config.toml
num_attention_heads = 5
intermediate_size = 1280
vocab_size = 12334
hidden_act = "tanh_gelu"
positions = "learned"
qk_norm = false
parallel_block = false
init_std_qkv = 0.0279
learning_rate = 0.00698
beta1 = 0.95
decay_shape = "linear"
final_lr_fraction = 0.1
batch_tokens = 131072
doc_mask = true
train_tokens = 661500000
MLP neurons of a small language model. Each row is named by its layer, matrix (up: input weights) and neuron, and shows model dimensions 16-111. Each number is 128 + 32 x the weight over its row's rms, rounded and kept within 0 to 255. Numbers have three digits each.
A block is one neuron, or neurons of one layer that tend to fire together. Before each block is what it responds to, as a language model described it from the Wikipedia text at the highest values.

Responds to: Final word-piece completing a multi-token proper name, mostly personal surnames, in lists, tables, credits and bios, e.g. Ewing, Simpson, Cantwell; also Copenhagen.
L3.up66:092115159152107187103140112113110132135136092149118126112076082139091086143222133110094157148107112197162079130063086139149184099085128180131153152158127126142086123120107137135133108148087170071151155108161140120091123077051116128159124180126140121081183159184145110173154118134129082095
L3.up126:163118146075133105121109080110125088133101180152135178172114155137074182145159059096138077078130240165162106161142163122129152164118139141098121119158110182133113159139157084176093127094144157089101095092104068096162157123143101104097135103151121146097126147127099136130121091067099064152
L3.up185:136120168124099093151153128172130082136065143134131112106118157203158214171069178080126173139139125124135122137065203100170126149165179110157123166114105129131142146099110110144139142125176125134102144128105119057111139121148096159150173066161123112110171111145108120153164134137154065114
L3.up255:115120084146159090124082151156120138119081115136141112099086134097185129179130085104134186086144146130085128076124130132148086155136122153073112173142083169163084085123141124128127152114129165115144141100118089160148147109147114125132098095159121107088160099137130094193169152109134153120
L3.up286:154086150114079092136126107141127166157163089106116146111118100108113170135124175098145148110137135139114090111175153117144187088093118100100120080193101129176100118130156077109049159135121157136118148109143170126102133108152163111100099166113082108112168091155183076112179112152168100135
L3.up535:100092117099141100102133130093170126108143184126132111117077121180151106173090109129093156095133164187131107139086212111091126107109116139087100114152101121192110085107148133124135088124142172084110113124080101103165133098099099153106119112127129131102106138111143124111161148145145157134
L3.up657:152085147186117076120088138130156148079142115098139128161121102166118172136083156063100195075130127143116121107092161122157161168080138171113109148197083090149172156123097136116095154146121149114097158148129081135174176070161084161158102104180097094109143123059100156111170112138138144094
L3.up664:118090149087139107113101150120100127145120094186102120080084043138128175092040095046152154105096214115110109228110150121129164152119135152103160156139100141173192162123172114158125113193119129090160180121181134050142162107205144146158068139157146129042169107086159134145180171098095099129
L3.up717:080060140081094139072111071127143152161142128177144126139111136101147121174159149104094162082144117167157106190069122085073079122128127156154139181111120176168098147185085118116133120135149105112127153073202134123158111073190111171182106144151085098159169123096109094121199119165124103109
L3.up937:162122156143081116135082117102135125110135120124181118113118106156086156118070102140096091112120122150129090153121152094148147098106084156051150111134102137211168159127137114129133121094132162085137138041133104114167140111094105130134103145089104085119162083136109103136162126164126100102
L3.up978:140099104101157096141148077149137209073115125175127174040068141117113087175098138057130099085093117169122108139129133122161143117083145107102151148098150139198113117118147147144154083170140041107108125159132181087152127105149161210177128121100122148103091137114140057165122113169177092155
L3.up997:122123121127134102088093130112118102166085132109161116114110099131154130175111123112109159081148128158091120107107237102080091131081108159083123096154119165161085136112079082164145096122175136093141139117082089110159164061101114148144097110127097106075120141118155181126181160212125132129
L3.up1010:134127139097113059124148124135138108163072153162154155091116118199086094156135077156122158128167146194095123133093187133092150143128047131101200112150126134201097125179118111128136110107169126082112112158118138154132081147106084154055129111115135146105109118136122159123195181136171127141
L3.up1014:125075148082097166120078092120105143093161118112107151151103143105135134120166128100109184161130163178119113077145143185193110121109156134122185158118113114123185144084116104074113131054136040064164143096140155121161082132165104111176119093152124171080135100163078127116094120166049181146
L3.up1066:139106124116089129084148132117119165123135102177125123108088183102135117080093152138147176141130138121125085056107045066146135136150153123127122118121119150149162184123130092107157088141154133118182138110105161111107118167119117151116129116182125099106127096148108135144120144213067138122
L3.up1269:132195203111146118131112073153136095102123096095083114159153118145068195115111127095108112142106138161152093139100100147145189116175085057070174182126113204149154132122149114139143114137171124131171149113163109147160169081089138078134115118137110125120143150152142096132098155146117141114

Responds to: Commas (sometimes closing parentheses or quotes) right after a noun phrase or digit group, e.g. "songs and dances," "four appearances for the club," "72,044."
L8.up95:152106092137111126170142122122095077130133137123189130107133192139175126148153118154099120137156122127135138147134122133206095120114104141106144089093122124120159138107125089126126125161062141118106148109166165102168136123148103169100125091127198093152072142101059112128095077190071083078
L8.up441:106147126137155124104120092110135133128063090084098152113102152129155124166198102112141095127135102171137163128130143146163171090137217183144122117141162127114101129121150076123122168158100105106134161071149140159114167087180136109098157128089098103131091143123103061120134163124146135139
L8.up961:099163190147137170190128095172103111124138146106124120089125128109124102110127087126138183128141092140110132184086170138186106128147117090161063096147145128109051135081119183130136173116145126132154114145148166109103138229121128105175165085148115149122076158098135083081149094095124091116
L8.up1175:137141122110150178189084101139037120063108134133079146165131165124132163140170107180099105146174116166163120163081124143149180118146141106124083080102124166145162084099211167158121121099068116146110163130126121174099091107198134071130126080115066120155089128132117133155164153153084107147

Responds to: Final piece of a person's surname, often in sports tables, lists or sentence-start mentions, e.g. Bor-g, Ioannid-is, Cair-ns, Edwards.
L8.up75:090060037080142084131110067113109181120129124150140157198118088107112107126107117064165176106144159120154122098103120126110131122144108122183096124126170147152123164173151141137142122138135101161124124157151120160176150122104104118142131056113084107167090150156158051135152103053128106118
L8.up197:094089070120131112132095107135116158103179130144126194165085100140102074167100137071176167168156112160071078158137172093154128142142074152150121146153092128132139112136181098108096146112171111175117108125120165107120150134078113072132134185156131105159170132106177075119099087111127152164
L8.up476:088100152133188157052157111132147123162121159098088128099113142158164079155145118113122160119098114171191187083115152118150174206161108143160075114152103161157167166110114145119109121115143138118197149113167178143136171080117147129096103115110079140107125188127162150159152153170108135066
L8.up809:153087051128109130123105107123111115099092138144166050091093167131169114124153136114175117060188191091157127127119186115089092093080149139129125166135099148139118160112127144150173129098155183139141171066108173111102178157119122142077115094154103142159160121117151129141151095053085145153

Responds to: Words and commas that introduce examples, lists or appositives after a noun, above all as in such as, plus like, including, also known as.
L2.up687:155116198106132127084104184098076097102151125130102155151117164149176132137130172172107131124072071111097184100162179105147143135111106175135156127094095126097131101131121100086031164122091101097086150168185142147132091158120083096139133144114131102128125082118109122122089124168203107187

Responds to: Words and punctuation that open a list of examples or members, such as the colon after "subsidiaries", the "as" in "such as", "including".
L3.up97:074069167124154114113083148138146123150128065198113154171146109222133137116138202112120169171086132099109155093139068124131115133079119126072118097158146125181122155140099123157168082128154118062202157161161169169069150141133107092130120114106176129163171191144098173178176140054085078066
L3.up285:110148139164153148139059177113175158132103082089119147167132174131078152140164124115116139126075114126102168192108104109111176141072126121126153074117109101161105119080090161092125127100106167057116109113163097196171142121106174133066140173166038160140118147089061206144152102123098097133
L3.up577:113137134164098145131076141093147132096126090105079129193156165146127101198127087145124078148110105140145104143131187106072106166127081110153127140072135150096173135186086178155142066080094151188132147122124119151152167152107104141175125126102150146088103188121076123179157170121071108137
L3.up628:172129088212112115123115161143196095157151141175069160148144123123069153130100164088128167091133112145099178140147166119127124117145112124141181153174143120174146109105158123134162101076101116138133147141156111171129117133142162102125141085164141135088143178121100143175139168140141155105
L3.up643:118155142144139141154132154149088141138115133108108125135128101134180110114138106138110128132092180110139074132200148117102131163066119118104132162084089067140075123134094101122173173110070178051119128159123107112164124139197089131123128062132065100133155093083107101159156138159095110173
L3.up749:128173111066172101138108163167145117111183134123088110195092136118083173148130176119106109183099084158055147111119111114118116143127122075161121110121145185146152080083129086158129142112110141070171098167114102179103158105143110144129130129115113201162088111100173180086109123110089157141
L3.up757:142090118123155000168062087184135094120106182125157131152156137106134120195168154185140181149159109099146146144169108231165168142116170133098130141103138095155161104137085111150111150111112171097173106155151128144119129121155105116156190116166121175086147206164144193152103105148096138096
L3.up864:089145135130108154153055097120132124087156116146089112184174147162129105141118148063095132145121190107091113125097136219167065138165081095076059119114173141127137111152122101187132125165159091096045141135136154155119169078161089055120132142082112160107177126087092116069131185117141132134
L3.up894:112196115136155127105165101101096127148182072134122086133168134099158089165067154154103115147123186117174122130154186164119146117165060152073107119095104140118120107127156102100161147096141176113106102114136122145071169160054102062081104102125134149144127145085084117092107159122052146187
L3.up1016:115099113140111070098158115098130146106100078209074114080156119127178083098121130080166116159145087071117112124099075147086096125124127175090166139054129098111139111152114134126133155164116123088120091093197155181131180106127082143141132170127201145164105120120147098104142165136099147134
L3.up1054:134176170102121189155091173168139101123146138130144149117146154176167166162172099144000164180160107136169120166138146111140112188089109127151098143112103145113162158106160142109085141160089152062097162144141148136108134137182146109090130094103120137121147080113060190105145139138169100113
L3.up1073:139136084123144150112091154085146155148117122134173132105140165140140105083077135166097164043158148056099157115147105118112132107152128071156184131113076151134079088116157138138204105121091089106114118110051143156129117116142112121154132149128116167164170128062088156184145083151111117081
L3.up1143:127167193166156082081074172154150193118145142100061116097145167176151151154139126092128131083141092126151122132110097153160137133118123077102101117127125119137080130131135195106151159119126115098097138164165193165106090158152120094076156146126095096125228118113043066133175146198146118105
L3.up1185:103153129154130157127131132126109162129177093040097167110155181121207098072148151120171143142117137147157114114152185165162111120088123151127092076119147150110139130178137147159114118123147046150115130148147177149136113099193106143120136135042161124108113111135131147146142163180117092151
L3.up1192:118100114095153140171085094161104141118169107115172109183137116106089111145125184145108098110077104134178126154182098127155140099102104161101115151158178137091151134140113084131131165114173107113116137129175171102157147153105122091127160113149168102112085093137127154101145123155130143137
L3.up1258:121172120139154149101149129154122134130139167060210115199155147162164154121108105123090141101107148107162165152081154185174132171134154144093097157057096105113130100126132085084131106120092153102123106184138103162138169171176133084157105100130080165083137143144140139083120093126158078103